config = dict(
    hidden_size=256,
    head_dim=64,
    intermediate_size=704,
    vocab_size=4096,
    hidden_act='swiglu',
    norm='rmsnorm',
    norm_place='pre',
    positions='rope',
    rope_theta=100000.0,
    attn_scale=0.125,
    bias='all',
    tie_word_embeddings=False,
    init_std_o=0.00665,
    weight_decay=0.017,
    max_steps=4242,
)
MLP neurons of a small language model. Each row is named by its layer, matrix (gate and up: input weights) and neuron, and shows model dimensions 16-143. Each number is 128 + 32 x the weight over its row's rms, rounded and kept within 0 to 255. A neuron's up and down rows have the sign that makes its largest values positive.
After each neuron's rows, "fires in" lists the words (lower case) most often at its 100 highest values on Wikipedia text that the model never trained on. A number after a token or word is its count.

L3.gate188 [144 110 137 143 125 153 189 177  85  77 141  96 109 103 135 158 112 109 140 125 113 144  66 103 111 191 168 139 131 143 183 146 117 137 150 101 168 122 132 103 147 124 142 132 165 123 116 130 168 160 114 148 121 106  97  86 117 149 174  38 145  91 159  89 137  79  71 101  52 135 109  26 126  97 139 140  96 133 114 112 175 153 139 104 151 163 129 144 141  83 111 203 136 131 113 113 125 145 131  81 210 175  99  96 164 146 158 101 166  98 158 196 103 109 172 153 163 193  68 108 182 107 172 177 130 133 101  94]
L3.up188 [104 135  74 177 137 136 132 123 110 138  95  64 123 131 172 184 100 140  31 118 118  91 121  74 124  95 127 157 164  90 179 114 163 120 113  98 173 152 198 188  96  97 118 208 123 126 196 129 141  85 105 130  97  74 136 147 129 154 110 198 161 146 157  57 131  96 125 111 104 133 160  68 191 214 122 103 117 167 147 111 144 120 135 100 148  98 132 134 131 107 107 124 155 126  94 109 142 121 129  39 128 171  38  98 138 117 130 163 147 101 137 108 166 135 141 178 153 126 118  98 123  99 122 150 116 159 128 152]
fires in: "long" 14, "old" 12, "short" 11, "small" 10, "longer" 7, "mid" 6

L2.gate586 [118 197 129 144 103  81 213 121  78 113 108 131 137 124 151 140  27 162 203  94 125 125  72  44 211 102 102 196 122  91 116  83  86 117 140  99  56 119 157 113  83  91 126  92 123 105 178 133 131 149  94 160 166 129 189 117 127 101 188 168 168 159  93 100 127  69 131  66 163 101 154 138 125 189  97 202 114 154 114 103  47  53  90 108 133 111 143 137  92  83 121  89 121  92 204 138 130  72 160 131  70 127 116 137 131  66 126 123 169 107 140 135 119  97 113 160 156 117 109 157 133 153 115 161 107 157 141 110]
L2.up586 [106 197 113  76 120 140 169 143 109 164  79 134 209 182 142 116  86 114 140  97 102 114 135  60 180 117  94 168  82 116 141 117 160 172 159 124 110 131  95 110 140 104  99  72  93 103 146 122 141 167  66 173 128 186 148 146 138 102 128  88 203 107 103 136 146  70 175  90 168 142 172  82  95 127 113 127 180  95 114 121 119 122 100  92 158 157 138 140 137 145 141 122 129  91  99  99 109  80 114 184 129 106  97 183 148 151  49 117 126 188 101 112 147 145 108 105 141  82  76 171 162 153 174 143 148  96 173 191]
fires in: "that" 60, "which" 21, "while" 8, "whilst" 5

L6.gate700 [ 97 173 158 144 142 113 120 100 132  97 157  84  88 150 210 122 110 184 174 136 169 119  95  88 186 179 157 144 183 107 133 125 157 160 172 152  84 140 118 143 121 105  95 123 163 131 154  84  83 132 135 107 207 108 100 138 114  72  87 144 123 131  81 149 135 125 102  83 170 110 150 152 118 136 148 155 115 194 142 128  88 134  89 106 158 117 156 110  82  96  88 133 153 122 171 139  96 136  70 175  53 196 121 118 119 158 112 150  88 150 157 139  88 136 161 100 143 127 191  99 127 150 150 136 151 108  85 132]
L6.up700 [197 137 106 153 132  85 103 137 123 144 115 143  92 141 147 202 169 203 118  72  83 175 144 131 168  81 122 155 120 158 185  79 117 127 134  85 114 111  93 181 145 129  77 159 197 179 106 148 115 150 149 108 134 111 139 143 126 113 152 149 155 141  96 153 111 133  84  96  90 166 112 188 110 130  68 166 188 135 168 117  89 147  71 101 148 159 167 168 190 114 126 135 118 184 219 131 141 145 133 153  59 105 161  73 111 125 131 183 102  79 217 185 134 172 144 127 128 132 151 150 153 180 176 116 128 111 125 113]
fires in: "the" 30, "during" 10, "in" 8, "his" 5

L6.gate112 [108  98 195 108  79 108 150 116  74 113  97 169 157 168 124  93  77 141 113 169  79 137  17 103  60 150 133 119 137  52 141 128  87 123  55  87 134 129 101 101 155 178 130 144 127 110 131 120 137 135 169  86 119 153 124  99  61 153 158 174 185 128 130 116 193  97 160 131 138 116 142 122 132  68 119 109 139 121 175 155  60  75 228 146 103 137 139  83 139 158 109 158 133 140 124 127 156 116 207 130 141  81 153  78 129 177 163 108 117 113 119 101 147 168 135 109 143 197 119 138  88 149 105 108 159 185 124  75]
L6.up112 [ 85 120 136 113 138 134 174 145 123 148 177 181 119 113 184 157 145 124  55 118 125 141 109 178 203 138  98  52  91 129 181 163  95 122 134  93 110 140 144 123 139 115  70 192 121 160 157 100  81  81  82 121 171 108 120 122 175 144 102  80 193 112 125 139  95 133 152 128 104 122 105 117 137 114 132 130  82 107 164 144 105 122 144 137  96 153 153  92 159 120 142 154  98 152 193  97 101  93 130 130  35 145 167 170 121 135 163  76 100 135 136  99  86 142 166 113 177 155 109 122 155 139 103 103 109  84 126 121]
fires in: "his" 28, "of" 12, "and" 7, "behind" 6, "left" 5

L2.gate89 [128 130 114 126 116 102 141 144 174  71 168 191  81 151 172 150 142 151 124 134 158 131 131 122 167 168 132 159 117 136 133 132 111 120  79 116 136 181 125 146 138 160 194  65 143 109 134 100 159 151 124 134 178 160 102 101 137 115  87  89  65 143 128 144 124 129 107 146 123 161 118  91  72  78  83 148 161 137 130 115 154 145 123 167 135 118  72 190 190  82  95 192  99 131  72 127 120 182 121 169 157 123 183 137  72 181 123 115  85 156  96 110 194  81 162 138 106 125  74 169 155 132 140 168 160 147 198 173]
L2.up89 [ 90 131 148 168  78 125 127 139 153  58 165 112  82 121 126 168 145 124 139 154 154 151 124 148 117 126 101 185  79 119  99 129 183 129 132 132 123 173 127 135 134  97 110 181 177  87  95 166 148 111  93 187  79 167 176 114 114 127 128 132 175 169 149 148 122 155  97 128 148 156 126 126 156 122 140  95 136 114  57  87 117 192 116 131 129 109 100 143 172 153 121 171 147 119 133  72 107 142 210 152 165 137 134 153 151 147 106  69  90  20 145  64 149 175 165 104  88 106 149 114 158 102 150 141 101 146 149 146]
fires in: "they" 50, "women" 10, "family" 10, "https" 6, "men" 6, "children" 4

L6.gate544 [203 100  79 119 142 111 175 124 167 123 121 139 170  69 148 134 104 139 161 167 117 138 156 196 140 190  72 164 109 139 150 142 104  80 121 118 121 181 134 155 127 103 116 120 100  79 165 116  88 132  62 131 138 152 106  70 131 121  97  57 157 101 130 120 121 134 171  85 143 129 154 142  88 126  83 135 106 141 117  58 142 110 208 115 119 143 179 127 133 159 124  99 129 172 150  77 103 136  99 183 131  94 114  62 116 166 151 146 114  94 142 104  82 147 142 102 158  45  87 164 168 115 138 179 116 117 130 188]
L6.up544 [113  98 124 128 124  67  74 126  82  73 129 132  87 108 160 109 105 148 118 154 123  91 131 125 157 150 146 110  82 172  98 156  56 178  96 140 171 124 136 176 105  88 164 169 141  95 147 182  72 110 113 157  94 118 140 130 129 142 215 140 158 117  89  98  69 126 122 171 157 172  88 123 113 131  94 167 122 130 117 108 125 135 159 132 151 146 184 184  69 197 151 168 109 117  18 110 114 168 144  91  76 108 133 118 166 150 164 163 130 104 140 172 161 152 144 144 107  84 174 142 129 109 150 160 131  82 139  62]
fires in: "in" 85

L8.gate646 [163  74  85 132 151 105 138  86 111 119 130  85 103  68 104  99 116 180 160 177 112 118  98 139  64 119 158 116 108  91 190 125 143  79 132 103 135 140 139 174 120 123 101 218 175 109 123 117 186 148 162  84 149  93 164 126  87 111 117  92 142  63 159 125 163 134  75  88 176 109 162 165 123 103 105  47 150 144  93 136 165 147 157 133 172 125 154 143 135 105 192 182 143 117 229 132 131 104 115 162 121 151 138 128 126 154 144 160 156 116 131 161 122 124 117 113  93 120 182 129 151 139  65 148  99  66 121 146]
L8.up646 [ 86 127  91 158 103  60 122 147 171 180 125 134 149  74  93 103 128 136 112 176 184 129 142 174 124 132 126 121 139  93 104 161 140 103 120  62 131 107 177 212  86 154 101 119 173 166 179  76  81 125 141 182  63 156 143 141  76 139  96 152 129 123 157 128 115  98  87  99 113 132 160 134 155 127 125 147  87 131 174 129 135 132 141 113 136 130 163 201 155 169 104 130 112 131 137 157 139 120 150 146  98 157  61 104 123 138 127 124  78 204 102 130 107 185 152 150 179 158  63 108 170 137 114 205  93  97 117 137]
fires in: "in" 67, "by" 11

L3.gate438 [138 140 121 119 155 125 164  91 167 161 152 100 128 124 181 119 137 105 131 149 195 139  40  84 130 160 120 122  89 170 141  96  90 123 122 106 124  83  73 113  83 118 142 130 109 152 165  80  93 105 172 124 109 127 138 109 112 157 112 154 113 104 123 107 164  75 120 165 185 121 137 121 160 120 108  99 146 161 147 122 150 136 129 162 120 113 117 150 111 114 103 117 121 104 139 108  89  91 132 117 109  89 164 104 124 149 134 112 116 136 152 156  95 150 120 150 108 146 105 129 152 147 135 123 103 110 127 113]
L3.up438 [119  82 136 110 148  90 136 153 124  80 102 134 118 128 152 105  98 148 153 153 136  96 112 128 141 142 127 103  58 110 119 130 161 115 150 136 111 119  67 171 113 119 145 133 126  85 130 181 140 148  73 138 103 128 156  99  53 164  82 166 151 150 142 100 134 128 129 181  92 121  94 118 136 105 157 132  81 111 167 191 173 157  87 156 165 123 172 158 147 137 123 116  83 185 185 111  78  95 155 126  73 137  64 136 114  97 169  84 123 136  67 119 155 115 142  98 118 148 151 119 134 147 101 133  82 116  98 167]
fires in: "on" 39, "over" 6, "by" 6, "overall" 4, "under" 4

L6.gate364 [163 106 156 155 139 184  78 109 111 179 147 142 141 109  96 152 141 152 131 164 160 154 126 128 110 144  95  85 130 158 103 123 102 143 102 102 102 111 153 127  95 140 146 122 130 142 126 117 144 123  98 143 144 122 123 177 132 187 191 126 100 106 122  96  95 186  83  99  86 159 138 153 184  78 144 178 109  96 104 203 164 131  64 202 141 114  98 113 206 128 119 126 127  87 155  89 126 181 125 160 151 167 138 158  98  84 131 127  63 179 145  88 118 112 127 120 137 169 150 107 118 177 164  73 160 183 141 145]
L6.up364 [172 170 163 138 106 149  50 155 163 127 110  77 208 159 188 186 124 202 151 131 165  59 147 140 159 111 108 110 157 122 144  93  99 151 144 119 123 141 110 161 127  99  92 136 111  99 114 175 161 177 111  89 112  48 126 156 107 154 120 120 125 133 122 138 112 111  50 135  86 106 146 182 185 137 140  92 143 140 115  85 153 116 101 198 145 117 136  96 173 180 166  91  96  65 175 132 131 128 141 103 133 161 178 151 134 130  66 140  91 122 152 105  95 119  98 167  88 144  84 107 162  79 155 152 148 167 145 106]
fires in: "the" 72, "most" 4, "a" 4

L6.gate394 [113 161 155 164 131 117 122  99 111 121 111 132 173 156 134 155 108  91 175 151 124  91  93 142  98 147 170  65 187 108 157 136 122 105  93 106 104 153 146 142 175 148 119 182  94 115 106 147 147  99  74 126 100 159 135 155 136 124 170  71 145 139 101 166 126 160 149 118 120 112 217 165 187 118 127 104 132  82 111 170 119 162 102 101 157 116 119  85 130  72  70 142 147 165 111 120 130 160 104 113 180  98 133 191  97 135 145  83  98 143 151  83  99 121 159  56 155 127 156 132 131 129 147 144 127 142 165 140]
L6.up394 [146 182 180 174 166  67 133 148 103  96 102 146 157 124 109  86 147 137  80 129 136 167 134 155 130 106 167 107 109 137  91 140 123 128 143 140 103 189 106 128  95 149 110 121 132 103 129 122 145 111  83 111 121 135 183 146 106 120 122 130 175 196 134 107  96  95 143  87 163 103 215 120 172 117 122 113 154 110  93  96 116 185  79  68 125  98  31 106  98  94 118 121 131 118 136 162 127 153  98 126 134 137  25 148 149 101 106 179 111 165 123 113 130 152  93  95 129 154 103 113 141 139 113 106  95 183 171  62]
fires in: "as" 53

L6.gate5 [129 117 152 146 175 123  91  74 149 133 184 121 135 171  47 121 165 145 100 122 111 108  88 115 214 136 118 194 159 119 132 203 122  74 165 116  86  97  71  86 183 162 147 119 128  83 124 141 122 104 128 117 139  98 131  92 143  30 145 139 105 216 132 124 109 113 111 112 114 170 106 151 107 110 146 108 114  79 142 121 147  74 141 113 149 147 125 133 148 100 109 176  96  93  80  96  89 162 119  94  76 140 147 166 142  85 160 144 139 136 143 102  30 124  98 103 155  94 130 130 120  87 124 144 116 132 110  96]
L6.up5 [125  92 177 148 137  79  66 129 148 136 153 159 157 187  90  96 151 167 148 148 128 171 155  82 145 137 122 166 128 141 156 135 102  78 106  96  92 113 106 129 164 136 166 144  85 105 125  97 120  95 168  95  98 122 159 141 118 107 128 122 138 217 139 159 133 138  85 123 158 110  85 136 120 133 149 128  82  35 139 123 106 109 111 137 135 113 164 113 132 168 106 169  92  99 157  72 100 142 147  86  95 139 135 187  84 131 146 122 161 126 134 101  55 120 115 120 128 159 121 192 151 106 155 137 123 149  65  91]
fires in: "the" 73, "in" 10

L2.gate322 [134 138 152 128 102 101 140  95 107 146 143 168 108 143  54 102 127 161 104 186 126 103 164 129  98 132 116 133 104  60  99  96 129 163 182  99  97 114  82 125 183 180 136  47 194 105 118 101 137 156  47  80 112 139 127 125 109  93 170 167  85 102 174 123 184 127 101  73  99 129 122 127 168 173 129 164 147 116 100 167  92 160  95 127 138 171 108 139 169  82 153 123  59 125 206 139 132 152 125 140 136  90 151 142 118 135  71 124 111 190 110 147 125 157 134 147  67 183 166  84 140 113  96 176 127  67 174  80]
L2.up322 [ 95 146 109 132 122 121 186 135 168  98 164 120 107 108 148 141 151 117 179 198 165  75 105  88 169  71 118 133 103  94 103 105 115 131  93 115 120 113 101  79 108 176 115  40 154  88 124 152  97 173  98 101 109 143 164 152 123  80  96  66 162 137 107 131 163  91 163 154  47 113 149 163 124 151  98 135 147  96 121 172 122 100 146 103 190 109 163 145 141  91 105 164 150 126 124  94 114 113 134  61  99 140 140 136 124 159 127  66 111  97 119 124  99 150 137 196 117 149  88 181 132 181 130 190 127 177 133  84]
fires in: "who" 30, "what" 15, "which" 12, "another" 8, "our" 5, "chachere" 4

L2.gate686 [125 167 141 101 110 139 137 138 148 144 167 101 110  67  70 142 109 211 160 106 112 192  99 130 126  72 171 120 157 143 128 119 130 147  72 198 157 201 163 147 129  85 147 153 150 124 132 155 105 127 103  76 121 139 184 144 129 133 119 101  95 149 195 127  96 163 147 113  97 158 151 104 185 160 142 133  55  91 132 182 136  84 160 175  84 132 111 150 134 108 169  94  71 149 168 125 153  99 116 132 135 142  62 108 174 133 169 151 125 164 115 120 109  85 194 134 151 106  94  96 188  80  78 163 134 134 119 155]
L2.up686 [ 64 103 110 150  89 130 126 130 171 131 136 106 133 141 123  70  91 127 168 111 134 140 159 159 119 156 154 167 120 133 165 137 105 165  78  98 127 165 112  85 143 145 116  97 144  92 181  66 128 112 158  87  68 130 119 160 108 159 103  86 150 147 141 109 124 142 166  71 181 176 154 138 156 105  81 147  84 144 153 165 114 115 133  83 195 113 130 142 134 155 138 119 131  74 127  95  86 106 178  99  87  94 195 140 170 130 131 116 128 143 155 193 119 113 104 132  55 116 103 102 106 105 165 152 141 122 109 177]
fires in: "led" 13, "leading" 12, "brought" 10, "lead" 8, "leaders" 8, "sent" 6

L8.gate185 [129 104 176 139 109 165  41 148  95 143 148  74 119 105 166 143 148 164 141  77 170 134 143 106 159 151 163 123 127  92 127  34 128  79  85 102 100 102  59 145 109 106 121 192  94 120 159 130  65 148 131 186 136 141 183 149 152 139  96  82 111 132 145  75 127 229 125 163 101 144 163 131 131  86 175 121 146 107 151 164 167 141  94 158 100  86 118 117 137 111 166 124  79 137 162 155 169 124  84 127 146 108 173 188  61  64 138 136 143 227 131 115  97 151 155 111  99  99  56 121 127 174 194 121 146 104 111 132]
L8.up185 [162 115  90 141 110 131  78 157 101 147 176 138 147  90  76 133 121 116  49  96 176 148 170 157 156 137 134 135 146 163 142 103 147 173 119 132 100  79 141 120 128  96 179 150 109 134 107 119 122 115 137 182 159 148 119 159 152 136 155  90 128  82 148 137 146 169 129  66 100 116 137 132 157  66 141 110  83 155 114 127 119 124 108 140 150 124 131 146 144 166 157 128  57 139  81 135 134 144 169 105 168 135 113 132  88 145 119 123 125 121 175 141 121 154 136 117 132 148 110 175  78 209 146 140 148 155 152 177]
fires in: "the" 54, "la" 10, "le" 10, "del" 4

L3.gate549 [103 101 146 103 163 145 145 136 178 180 153 113 168 203 113 106 102 110 117 183 147 150  98 169 110  76 136 148 114 124 129  91  92 137  99 140 110 177 169 161 161 143  98 151  76 138 140  97 133 121 149 116 127  65 103 146  65 135 146 117 100 127 155  83 123 149 176 155 174 149  68 173 135  73 151 123 107 141 159 169 203 169 133 119 184 172 143 131 200 131 160  72  97 104 141 156 137 107 118 147 164 153  95 131 153 122 135 155 103 136 135 126 124 145 158  76 194  91 196 171 104 115 141 131 133  93  94 201]
L3.up549 [166 139 170 156  59 108 141 105  88  89 162 103 152 124 133  98 172 100 160 151 174 172 125 163 140 113 158 125 111 184 159  74  53 130 106  96 138 133  69 118 209 101 102 131 143 145 128  84 146  38  93  73 106 127 161 129 124 165  98 129 154 119 126 105 153 142 176  78 140 163 109 145 181  96 123 112 130 151 102  89 107 105  79 123 127  67 197 155 154 152 106 114 122 136 166 106 103 166 176 135  69 127 135  83 129  73  91  71 120 126 139  85 120 178 132 178 100 127 179 108 165 147 150  93 104 140 112 181]
fires in: "to" 80, "the" 8

L2.gate133 [131 137 143 164 124 164 147 111 131  98 153  93 109 121  97 156 151 111 158 131 136 109  98 138 176 132  99 208 113 130 121 151 136 129 146 135  43 141 178 185  98 187 170  41  58 128 140 131 153  89 164 133 166 141 134  79 113 124 110 107 175 112  58 142 116 117 162 136 177 154 175  85 139 175 153 143 112 160 121 157 109 118  83 165  92 104 150 135  99 139 172 176 141 165 184 170 122 165 131 120 118 130 137  86 152  99 160 105 130 112 177  65 139 145 109  81 120 117 141 137 114  74 133 171 111  78  95 112]
L2.up133 [ 86 138  90 169 126 186 171 112 122 126 177 127 152 154 122 107 128 152  72 133 122 149 102 152 128 143  85 193 116 143 143  79 172 101 149 174  46  80 150 150 160 136 118 128 118  97  87 168 132 129 121 195 109 154 148 147 169 100  86 107 126 153 136 101 183 106 171 141 111 140  98 132 123 155 122  83 141 106  84 115 177 134 103  93 108 158 112 121 150 101 113 133 192 146 131 166  69  33 120 128 152 156 116 138 135 146  63 131 115 180 107 142  89 157 171 135 171  86 132 144 132 165 124 211 110 122  69  94]
fires in: "they" 24, "which" 18, "who" 17, "that" 12, "well" 7, "frequently" 4

L6.gate335 [160  82  92 182 189 100 147 102 119 130 132 123  94 124  94 135 140  93  62 129 125 111 165 179 148 121 111 142 167  97 124 123  69 124 154 146  95 161 127 103  92  20 177 184 184 162 194 114  97  93 107 166 165  55 144  82  82 141 132 118 121 105 171 140 105 111 149 115 127 134  79 165 149 167 118 149 148 126 125 134 180 101 136 125 116 139 126 138 100 111 157 138 167 147  98 160 130  69 105 136 132 153 141 102 126 186 178 107  95 101 123 146 188  69  99  66 119 123 144 107 110 158 104 143 137  67 168 152]
L6.up335 [103  88 142 127 149 143 117 144 106 118 129 131  97 218 172 123 166 146 134 176 103 156 120 152 151 146 165 104  91 160 118 107 110 179 119 111 104 152 177  85 133 103 142  85 112 120 116 144 137 122  64 108 138 124 126 146 134  96  76 111 170 134 104  91  68 136 112 156 148 151 138 160 129 185 122 117 114 174 110 131 181 112 117 163 115 149 105  92 210  82  89 115 162 141 107 153 141 160 164 133 206 158 135 114 105 128 140 127 137 174  85 174 190 127  73 112 124 141  95 136 125 126 132 119 132 129 158 130]
fires in: "the" 26, "as" 20, "named" 10, "became" 9, "a" 7, "of" 5

L2.gate289 [150  41  69  92  98 162 109 114 101 141 150  59 153 127 147 112 114 180 186 149 130 148 190 113 124  89 145 170 113 131 114 144 123 128 118 112 124 154 150 178 120  78 137 205 146 144 175  95 153  93 122 140 128 122 121 143  89  91 133 135  99  47 117 169 175 124 160 168 174 152 125  89 110 152 118 157  93 157 166 104 173 147 123 133  99 137 104 172 139 131 141 146 140 137 116  93 142  91 139 172 117 121 129 158 120 177  94 183 102  83 132 148 167  94  71 132 134 144 148 168 146  88  98 164 123 140 140 154]
L2.up289 [165 173 137 106 102 154 148 112 113 103 193  91 126  95 117 112 131  87  83 150  88 215 140  73 159 126 105  90  73 135 141  85 122 118 120 108 152 123 144 121 150 141 115 106 139 170  36 102 117 164 109 107 155 155 127 107 104  56 155 137 137 109 107  99 114 107 161 168 111 177 104 147 175  56 110 178 118 116 113 116 133 131 139 106 125 156  64 106 149 122 153 110 140  99  51 152 144 105 100 123  89  53 113 127 170 194 148 105 150 134  93  43 115 139 143 104 171 126 123 122 147 144 139 186 128 170 191 103]
fires in: "the" 30, "of" 21, "silver" 11, "couple" 5, "formula" 5, "seattle" 4

L3.gate178 [121 129 123 100 120 155 179 133 127 139 163 171 129 105 189 171 115 104 106 159 131 154 161  90  85  97 107  88 177 113 153 186 151 131 160 126 168 120  99 195 150  75 119 136 186  74 139 136 133 118 158 133 132 123 173 145 107 123 169 159 140 111 180 147 160 128  82 134 195 179 101 174  70 217 110 144 128 176 160 114 184 144 162 142 160 126 135  92 114 116 159 158  78 106 177 132 133 105 139 123  77 172 184 108 149 134 160  91 131  99 114 116 143 104  99 142 146 173 156 105 181 142  76 149  65 147 104  50]
L3.up178 [157 146 115 116 147 128  89  74 133 112 184 113 149 162 160 150 163 202  96  96 165 134  82  83 100 197 121 168 136 132 157 115 165 127 107 140 110 161 129 168 166 105 133 177 153 142 130 132 110 171 155 156  73 127  98 180 172 161 172 143 224 132 172 135 175 160 133 173 156 144 123 129 126 136 119 128  88 128 145 117 131 106 120 108 171 113 130 100 114 213 124 124 135 132 137 172 132 132 180 120  70 137 152 120 178 146 150 113 143 125 101  63 164 142 116 110 118 165  52 107 134 153 171 111 133 162  97 168]
fires in: "near" 18, "off" 11, "broadcast" 7, "young" 7, "long" 6, "longer" 5

L2.gate316 [129  95  97 112 109  94 154 125 162  98 147 175 181 155 104 101  91 127 206 124 136 124 181 174 131 104  83 163 160  76  86  92 111 104 105  96  46 120 159 136 112 200 171 148  67 172 128  99 154 118 130 128 153 128 168 221 113 107 131  88 144 149 153 121 173 153 108  84 137 141 152 118  90  89  92 112 136  92 178 111 123  84  68 125 107 195 156  88 135 140 139 177 124 137 115  85  78 121 127 130 144 122 185 145  93 140 139 117 105 114 148 140  70 133 124 123 190  99  70 133 140 172 137 107 155 127  71  70]
L2.up316 [171 145 122 129 112 139 164 137  93 113  57 117 172 134 106 110 140  80 130 131 103 165 127 102 159 103 122 172 102 115 119 128 182 108 120  91 138 161 150 158 113 181 143  59 113 158 139 124 119 122 120 105  33 101 123 162 111 111 111 153  90 141 191 188 147 104 140 148 171  82 156 124 114 109 125 203 117 130 177 152 117  75  75 177 133 110 224 113 136 162  75 168 157 158 109  40 139  97 149 147 118  95 122 110 119 150  64 138 149 144 108 174  90 115 124  93 133 117 119 115 124 159  96 128 185 112  85 105]
fires in: "in" 28, "to" 15, "this" 15, "her" 7, "that" 4

L2.gate540 [ 88 128 147 130 180 135 113 118 112 145 218 121 161  88  93 114 144 102  92 125 106 130 135 135 176  56 123  97  58 133  26 100 130 133 173  82  42 113 212  84  94 126  81  96 149 129 146 113 112 133 136 163 134  90 200 140 116 123 130  89 119 130 133 195 118 162  58 149 161 158 165 129 115  80 160 147 128 127 169 135  99 132 145  88 146 120 157 168 148 169  95 175 128 140  96 134 136 140 113 116 105 138 104 143  97 131 120 165 123 151 184 153 102  61 145  71 164 145 110 157 135 139  90 137 132 143 110 130]
L2.up540 [130 139 153  92  93 113 151  88 116 133 112  98 121  72  95 139 110  67 136 142 144 141 149  99 128 111 152 154 115 122 123  93 166  97 102 125 149  57 100 146 156 121 133  96 125 176 128  99  77  93  97 138 105 140 143 145 116 109 106 132 159 148 153 105 147 135 173 103  75 140 148 110 139 136 131  98 134 126 145 151 109 148 136 199  80  52 148  14 147  59 153 167 190 172 118 120  92 174 110 153 143 145 147 160 100 109  96 125 123 154 137 171 143  72 120 133 145 141 130 131 128  96 152 130 156 127 183 104]
fires in: "the" 24, "world" 14, "best" 10, "ontario" 5

L3.gate154 [192 116  67 110 138 105  70 141 128 139 128 108 105 151 130  90 118 146 107  97  52 114 184 120  37 111  62 141 157 109 147 163 127 180 146  81  75 126 150 105 171 158  68 210 117 152 116  34 117  95 139 115 142 133 150  47 173 114  99  78 148 100 124 129 135 125  78 103 160 129 135 135 121 111 150 123  97 174 101 158 165 145 127 134  98  98 134 132 154 132 105 190  98 156 110 151 127 109 137  80 163 115 137 108 115 137 193 118 119 132 195 121  89 116 124  85 137 103 173 145 180 129 160 137 148 141  71 136]
L3.up154 [132 108 168  97 140 155  95  98 158 158 143 171 136 145 116  93 100 181 105 138 119 137 171 134 157 131  56 133 153  32 125 117 171 127 129 120  86 127 155  78 169 117  60 144  94 157 146 114 105  97 155 116  82 119 160  74 171 100 113 109 119  98 144 113  93  60 140 123 147 139 183 106 184 143 120 108 163 234  89  96 114 116  95 119 119  79 102 124 126 139 100 161 126 149 127 101 131 117 148  91 167 191 111  45  76 168  98  99  15 149 175 154 126  72 119 143 125 131 124 114 112 155  78 105  98 109 133 130]
fires in: "a" 25, "former" 14, "formerly" 10, "best" 7, "main" 7, "whilst" 5

L3.gate393 [ 55 119 129 128 134 131 100 115 155 155 136 170 255  89 106 165 149 137 136 113 152 140 124 144 148 141 186 104 132 101 181 129 120 170 120 114 110 149 181  66 167  77  98 155 121  72 166  88 146 135 162 141 154 146 185 132  96 119 100 108 160 128 126  78 112  88 132 118 107 137 203 139 133 109 191 148  92  88 140 143 141 192  98 163 111 150  58 178 124 127 129  99 172 104 133 140 122 129 144 148 116 149 147 127 112  93  92 164  57 101 138  96 199  53 154  88 174 144  65 165 139 121 153 182  68 144  72 151]
L3.up393 [167 152  86 134 141 103 140 117 127 148 166 204 217 172 134 138 112 141 126 147 173  92 153 168 145 161 143 127 130 186 117 137  93 192 113 114 124  79  99 146 155  92 138 100 130  63 141 146 154 122  94 171  79  96 144 145 152 185 124 202 115 134 125  40 114  88 120 117 138 149 139 144 111  81 158 161 133 100 114 114 133 182 158 169 172  77 127 155 189 136 125 108 103  49 130 106 169 132 112 182 125 129 110 139  85  96 114 128 105 120  98 126 131  80 113 113 102 122  90 146  68 120  45 109 103 116  90 121]
fires in: "as" 93

L8.gate11 [127  74 172 120 142 151 133 150 138  81 154 122 133 172 190 148 105  80 132 119 180 103 186 160 177 101 146 127 119 116 166  33 124 174 143 112 104 114  64  95 143 136 165 158 114 126 127 152  54 158 105 174 134 204 180 166 170 127 124 103 146 148 154 141 156 152  72 136 134 111 204 128 150 165  86 143  98 121 147 153 182 115 123 158 143 136 103  95 191 107 122 143  96 164 163 142 104 137 106  66  83 100 137  99 104  98 102 113  69 101 116 109 116  96 114 109  92 104  98 162  99 187 145 119 176 128 105 171]
L8.up11 [158  31 150 147 108 112 104 184 181 133 118  83  77 164 175 154 132 103  82 130 109  94 128 177 187  94 188 161 163  95 149  46 188 150 157 179  95 155 117 114 137 136 126 100 131 137 112 130 141 142 151 219 146 132 173 148 146 103 144 135 113 115 151 144 154 153 122 120 157 146 108 107 169 154 156 162 143  90  98 195 125 113 138 167 184 138 117 101 144 133 126 139  92 131 130  75  79 132  91  70 131 142  94 140 115 139 173  79  88 100 140 133 140 175 139 171 116 148 143 146  99 130 142 169 145 117 128 125]
fires in: "the" 21, "my" 9, "his" 8, "s" 8, "another" 7, "our" 6

L2.gate294 [121 133  94 154 114  97 133 130 160 105 182 138 136 166 155 149 160 149 169  87 100  99 100 103 161  99 116 121  89  87 108  67 172 128 152 157  94 149 112 112 143 108  80 116 133 101 144 129 123 115 151 134 151 125 148 101 125 156 114 100  75 114 118 143  98 125 145 128  99 197 140 145 173 126 116 126 144 125 147 111 127 173 181  57 133  94 198 138 209 171 114 172 128  80 115 157  97 145 213 116 165 109 160 153  88  68 155 141 135 167 195 110 120  91 101 114 152 127 103  94 153  77 110 144 127 131 133 118]
L2.up294 [178 125 128  97  92 103 116 133  90 185 133 203 137 106 117  96 147 140 143 116 145 124 140  89 117 109 111  78  49  99 126  62 137 130 100 141  84 160 171 137 113 179 139 157 122  99 142 166 133 106 110  93 151 127 108 127 112 168  86 177  78 146  97 182 131 118 151 147 177 154 162 167 106 121 109 156 101  84 158 126 134 122 121  84 170 116 214 130 154  86 106 162 129 162 134 144 164 138  51 145 111  60 154 154  88 116 107 144 142  98 166 145 147  64 104 179 103 193 136 116 112  97 150 133  93 155 116 117]
fires in: "the" 48, "that" 13, "in" 8, "no" 4